{
  "d_model": 640,
  "activation": "swiglu",
  "parallel_block": false,
  "init": "normal",
  "init_std_qkv": 0.0207,
  "init_std_up": 0.0207,
  "dataset": "wikipedia_en"
}
MLP neurons of a small language model. Each row is named by its layer, matrix (down: output weights) and neuron, and shows model dimensions 224-479. Each number is 128 + 32 x the weight over its row's rms, rounded and kept within 0 to 255. Numbers have three digits each. A neuron's up and down rows have the sign that makes its largest values positive.
After each neuron's rows, "raises" lists the tokens whose logits its output raises most directly, leaving later layers aside.

L8.down753:078152121159132131157145187158142094112190120131087133206145074101098113089115147126174144074148170134115092099151089139075138127107142116118135160158160077130120172100113163142129112110114159158160116111057197143132117087094171118205131104120129181116139085143180127119116186104140144208132101090178142163168128120139143096117118114129122060168111087190102139122131071129108083123134151134183095122079129139193138120167139133127076137137101151131224125136086108128162172139120126066139137143117116090129075165088123157108194109113072118114182223158108151128068134084097094106127105109104126092124071126146110136076122085151206103143136124113130121177136102115081126176102137156134173135121153123155164196064097155121133092103189072078129133117112215083130085113174062
raises: "d", "don", "di", "dy", "a"

L8.down1338:123149150141146126118090076064141115097116131179137127112133108174132155149087160134115162114116157087143142069078098105116111118120046090175126121160111150126113125146116157164129221149187104092161085105104154119161084165128131102140133079183140121102142111147091153149090140129145172161111148116128117137101162121150105129168096122171169160120113125081185086165115126177123103141138155113115108050101058116126138053128183114091121121101112148073143136125124102135135097167099174071108082126188106097115115110138090094127150118116127123126145161068153146143099131186170138162134103159053115137193156120164066161124120118185208100107110088161107093133158125106112094172118164101149127174145134142220134119124074141111153063131134132108187154108175113100127107150102166
raises: "ce", "after", " following", " year", "ft"

L8.down595:181132149181120132163102147101023108124127167111171172121127107086132151088181164118118117208162081068097146137092122129158085106172186122082162158117092119160095193144132087124145124120152105160115113121165159093136097128150168121104091151179144137144174112104141141145115084097148165120103139163101094128172101083087125129163160082119156134137138179139105137106066143112153107109135117188087125126207071124143164026129159117143161103171132073159126077094126161114121113150128082102114126107087176154168158134120150123122140176169091127090135165087168170165116146103105130151141064115156182086090146144162157114117191142148088146129216077148110137101169086118149125100195158150164180145073200144118147150188179118095115132104146204108113117133112154087116119170129143
raises: " America", " China", " Spain", " Canada", " Europe"

L8.down1251:173062136153117134132145109156172123094136118115158082179087091060142109145098138098149107158155086187135137157139115143112092127160124112140152094152103177197058129166115104195147102178086137131142148089088147104076096125130095138177115062150118177114135147122167096151128159156145115087127083149109150075161148115156096121149175124123160105096107156117141180169146147160183134182172106109139130158121150134133107114129103111103098113128101134127148143069159120111162172121082135158156099171150222132177215085196166164113140166103138092144080135201072132103134144103169122131072121124098088157120073175114152146167148100104121085120154168139080165152125083063135123176183122034109098139127147149126119141161090089162151146146184123118148062118134128119132162113121118
raises: " two", " three", " five", " four", " six"

L8.down257:152138149148082112141121153074165169164090137146115141109147088100145112189188124134158145115118146104114148149142175111102130118142155113138149120135193099158090211173103098104125105156127181108081116115149156129113145151116109111105164085139071106112082141143160121150111098035073129127163117112227090125104166153112119102111130147082077158045118154091155164048159123165167083089086153122144157098098150077096120175131167098112089087147105102169110149090160146135082166132104175153085149113146112124157141127178143118136127134111133119132101113111175126112106165141090130086119082171128153169091178105094178156085184124139149141142173111061075124109173112152117165176125179101103129146120080100116105101136107119126119126146141139099156109109103091146142103081102111
raises: " ", " approximately", " about", " six", " five"

L8.down1208:161136127159135125125061151095133159173129105069194078179158137115092134157163135076133103158101132143078057099148156117067174127093099119126148185109130129116125118128165138136087138155151195151089145124140125094166139152118090194124104113078146087122134120206135083125077081117128128158094139087147072119148134113084144100120107141103146096105083071098181165214083125103134118099095127092114075098133143108174135100159091081147069145156104056101138154143164136138175154119172143089173107139117106135141088124125093107124115112138128150135163145139117098176133162117143166082127180141161128229082173159100153130147106144165104163116129136156200160157126067073144133077120102146182083111093156121129206158132141112088154149135115172133097158153155097112117131095099124
raises: "ent", "ement", "ently", "able", "ence"

L2.down1007:135101110165136151154121115150172111089135116200190135122105144149149137132098159096092179158146119091083112115132119129140151103162160169157100114136109083170147103140144110091134137130123154124162124165185119137143138183121150128143083131145098137141094166112108159112196147146088133093166072162107137174142074126115102100124137174092123155160088125148125112197173088175166108197129112143185121121163138109123075124050184153088163179164135114132048137183226176170083083088088111159127142116159115164121148134134157140164122156156163085111090129129112100220101143101151085104050090113122128092146185108130133178159140119118135095171144168108162188154178160132162060077104123099148088156106175143139074126100088055148093149125167153130102104142149122108167079116105133
raises: "over", "overs", " history", " available", " it"

L8.down517:108144156160086143103144104138163110130150137120093102150117154097071152111111139064152140112155095109151141122152107158093123099149113070141139109110137113153179117134111134141116223151149109166135185124149106109118158179079124091104100149079096136162078173144184145140178156150138117106134150108144146131104130134161171091065123161198113192140135139105168162116114117112099135138159148091128155123181108148094114195092075106070232138170120066138102105124066199077124135113113095134089173119181128112204162152158128096184080117139154132105123127159113153102126123133148114110166191148120135157110138185087126113175097134141152114129148097124097101112076171134169204132155104118152156131142118132092078170137156106077180124139082094137169094138086128095117163177120160
raises: "io", "zo", "ial", "es", "ially"

L3.down165:168138076135116115163107062144131099141121136163126091061170119145103104065128112184110102140172042135118121152128096100111095156124140081100124183106189125118136166105066137178191092249110174156102117119172184105115093118112112088153115142117164099134136162121149171133093128110169183129136116113127126108091147094141121084109123114138115121154196120138121116187148143183103092128115164155116159105165108102066127141142171173161081225111156114163070146124104193129105152137140108070139062126159176129176110148155102074098125119119133079136192113132060123044130124141146122161102144185146083144114144100130120203154141143144109185106124135133132124109103111133143184124126138138074087124132187170172126153143101127150127095153201129173075149155134152121184130133187173
raises: "'", "hip", "day", "’", "bury"

L8.down1526:177104171175050105122098185138118130181183141085063124151100129131179139086087091098208112125101097096132123133228130087123106106137083164140117120138120135131201164181157132138148097130139151122130164130108074140148133215125093112134073179161112092142146174113116127083110077157158088140102108134081136085095145100108155164077116137108101113162064105169124157095084077087116168082137092107132105131098135123153142156144087038093156139177100176126168138064115202157074134157129155156108119149126135113198103101094181120100126160145136063054115120122133179166118108082108129095091141148140102142185181131137156119114109119141118153184144111133168202067113120133178193099179102082118104069185110102086188111116137160139098136096128084110088118164074139064164127112159072
raises: " an", " a", " another", " what", " important"

L8.down384:112116197183173125130115182096157127142166163128132153099118158145133160090124130185132141103123100143131088106117073089087132094134122130056120121137124129093131123148211106164158174132115161129107151165223137079121089135157081224158129128118110105136189115144145149095092152069187103115119169135160088153153046155092155081097126086114165107159131161134115146104098128140130146118159155118103148087112109161151122097091133154175149155136110116153176145135126119105159125100124150125123173123183143104140105110118199132136171185088095086157135104147096095091135133175129185158152053162167205137122036119140127087133105144151196140128117069114164101114159158074086147101132128128118115139182083124152163069130126139129135142126174155142134156114135103118128148149197172
raises: " being", " is", " was", " are", " were"

L3.down1462:128141107137139061200164054158116129090086080167159113134106094115125124111161184086116154102131114130114163155112088101117161139101101190123099093084147082116158183161166142179119096161118148167065138145112130188121155120163102155144143166147082085142141103154129148071109183077074041091111121130122188155097122144187131124140116113084119133130177098138149178168143127134146126086149086123048157168083084076159109101128111080139104141124109173139106120115089088146141147078157064180116170137099087170162169115126144179135138111098135130143076076073125066141090061174085101136066146134137130052167090176106132138175071103178113108105124103185146142082151108070123129092115081069097113136109112136125178109131120113115038094071102083127109146152121058162093115110061172
raises: "ered", "set", "ended", "erg", "ering"

L8.down634:089188091141125133082127121155085100103113159116111134069126110161124122179144169131162075067093084151093119140081134139158174170119141162138114088125134126183091173135113142136152151162106114124119168125087085197111136108124099155109159149133184164113139149142108151127128064155116071122075083108080184110131066144064120156164127164139160070086165132172190124058155101082182086197125078083177095137132163104144119128090106190125176172130138189145171116126099149179095154159130177057184109121089159095115124124112141156094135184115187197186099153078123094134148127191135143123173151183131134099070163124086128121095164115077081136094101097137130131136166148153123097150095189085153092108120090123125166119117094157164122187132143164106070111108122116175100176081109077
raises: "lin", "ly", " mouth", "lic", "aus"

L3.down1548:108170212139150068068099174144119121161126070154152108151125113152131086119165178139151141084126227107098162144151068139138148113076117125080047123105079127122075121116134145153121189148132152163111126190187095102109133189153202177085077137161061144152153089129125147123072117149104087086110103081164132127138108139179125170147140155133127155095129065057076156119136146143112151100156198116138139093132123146068140168153158103119136122118166106113063114168126154111110131101063125174125112176145149100122134126156143125215128071124088086138129124126140151142111127137144108120135122167057139162144153161142098141128114142184094155183159126121131133175112101115136127167141120130119139165104117144130098090195146131141114173159078175149155145121092117096158140137185089
raises: "wich", "br", "berg", "stein", "ment"

L8.down1438:096135076169097155092189142141166119154123127098158106101138119100163158169110165145071137126099101150160128076138100122103102160164137141092123110112131155144141150072143133138089102148133071016137213082114096110133109136142201105170122123144140121100122169109101067099118145128117117147138162158100133115164147151138136136129152101096144139143126176204101099171112132100087146060095121108112174108087162094091106158074185154168133199172150194097133172081185109113083152159138140107137120101163157156162129146073122102139172160133128091094129130062140144146093141150146117137130101134091148134124144157114144162163132151135123196109081155094123136102119130117114105116114123107092160091137132092152203160150114118060109125105132126131133084140168105159139168195125145
raises: "h", "ides", "hr", "pe", "een"

L8.down130:076134139161129120103070085181124091190126103150087171174132104089146153121169087137189149136183141129158158113123091144113160099215140138123145122148148111111112083115143142108131115096150193137073070060119131130111135121119181089125162160085118165097094139157115120133112160129182109119112101168128122124188082151050089131126174119103107122114190119112143161176070110096125086148141088131102188138161078109100084112110125106164145105133148105115190149135126177148120105133070116174181107152151041084173106109104084093146146132160160125177190138102162149131130077164197141168115095131056098115153121123147135102143113119123171102102092087114104111120135098136079178146103182196117125231153091133129147131084129128143126134147123145173136134185166086076118160097143123
raises: " entering", " surrounded", " leaving", " holding", " serving"

L8.down100:170112140174151156127112166096154141094084156138084106157112122126118161124192122168104184199117099122185128128161098119152133123156075179104144163108165138105119143162109137189175182125131078135056081105122099191118097190127147142149131093145157173100102100130128064104122141087140086137133146078131076100064081089108118104166096157095129142107106216139162157122085053194132145123157123106163107093136171092168170140149143140109146161095089099139156100112168126122087127117130099101092140091118092151137149079092113113123110094091114140079088108129075173114119147123147117144133180154078176169078137150086135104145105140152131136054113111142064140138082103098116142155069113136149110112058148089181128081109130166173122155202145167166109101135141101152128099157148166
raises: " along", " together", " alongside", " upon", " at"

L8.down505:149097155093209105108172112135058098145085109086135092192163147145130233096151124154149145106094128096096102043113176138058126082122124098116104067128156105099122124078157110106158110139189066162117164169171142121164141110169104113135127095185128145134091208062100099082143121145177082190130106064151105156141187155108113202154152109108139140127069100142125154110141138165173086153140136150139075151148140120201162148130154074132075155150096141067154105069135156102097142143138128091125084147147066145135154147177061088116161102174121098078109078169147102132106175126130101058129079097100145093182135115148156124108132108080113196148122110095145105172150126157180110132169079148123104109117101136141111142132177118165112079078181110180120134142171090132118152180118114
raises: "ta", "my", "ps", "th", "raf"

L8.down803:104148144167121145128098123105117117145114116132106141094118117154104178166150106132131091107113173155133119128100126162159120122156145136153106154147159125211095117120106157153148213163132150158190105113062153117112135129126130096126105148119128133105074130102097146115123124078173189116050115135134133156135121130081152094179109042125055156108110136107176143148129107126086090088139143161148124101144119111080133117116127160126073091114107133141143141069149085120162089142147144182088151148092101122139137049128125113159119101096170138159170191161166148109137107123194200181138080130103108118143132077206099139168122117110116144127133175143176103160088092099087091150164106116133099121144118071087079118169188141073136158099169121148125063161131098078125161134106093
raises: " using", " serving", " holding", " making", " leaving"

L3.down461:107147140161102099100121112126122143109133155092162139156159169159135143189115179088095148143151130133134107116159076175105116165083136177120120138099183138084142096093164161125137144127170094053175130165112130129108107141130157118099158113106130112106124141133131109178092081130155176161222137086056174207147110178144177052146166146105121091201112157056108162158091088145158135125089108122178148180138114092076142125139123085143121127112106132124127131093169173150147201080125119113115122166155212100162150105138095158137116135106108127086115148111109113109122185166089188144154161085126127183162190168150151107158147078135206139152098168143164113126154126143113127206149083119164132171087110112189140168101102125118124125149126164137125131151135088177097150152113159
raises: "ial", "ially", "-e", "(s", " and"

L8.down1476:173133118167082141099113133119152130125140120114113118122105131137176135143121142079124108112125154132106082087120098087165129161141122142103113069126176112086150103100200058162105138180217141135161153135180143170124163112149118083102091147110089087105153189156186147122122144137120159166139075137116129190183172066108150128131059133147114106087159084141149168155147124114127144097122125175126096172100129135134144108109111106144153156139149127166178156093116112069143081093119137086124161134169114152091141181076111166190174163144190136126121105152121113145132195081138077105151070112019161142144118137132116148132132094142098162153126120145135141091096135102136098087208129167167036103091123116142103091084099140113178145117122144084086124086138162164122120100123167
raises: " his", " her", " its", " their", "ric"

L8.down1162:132137107061119109119145057175149104103191132139085174107137140054139160124110088103145153169099070135145111130108152097139168145103134105165086126170144124128159197071066148132179061146130099090115111068092072117114113179159098181125165177144113149147118108157112093156119144097107179111070084137145103109140120156107148111156142082092132103177141191102105152151132179145109092122134166132154085095150194116089167186088112132160170094154137121162157140135108198146042115114142149112145130120119157056151049190163123114122120142125171091149127160196151116136149169112200104077138180103154139159152109100126138161122113111171124123171122110128202178085074121070159164137101122103164181134037112138106090116084138133121085143141127126087092096156131148081126159126179146
raises: " \"", " “", " '", "while", " hope"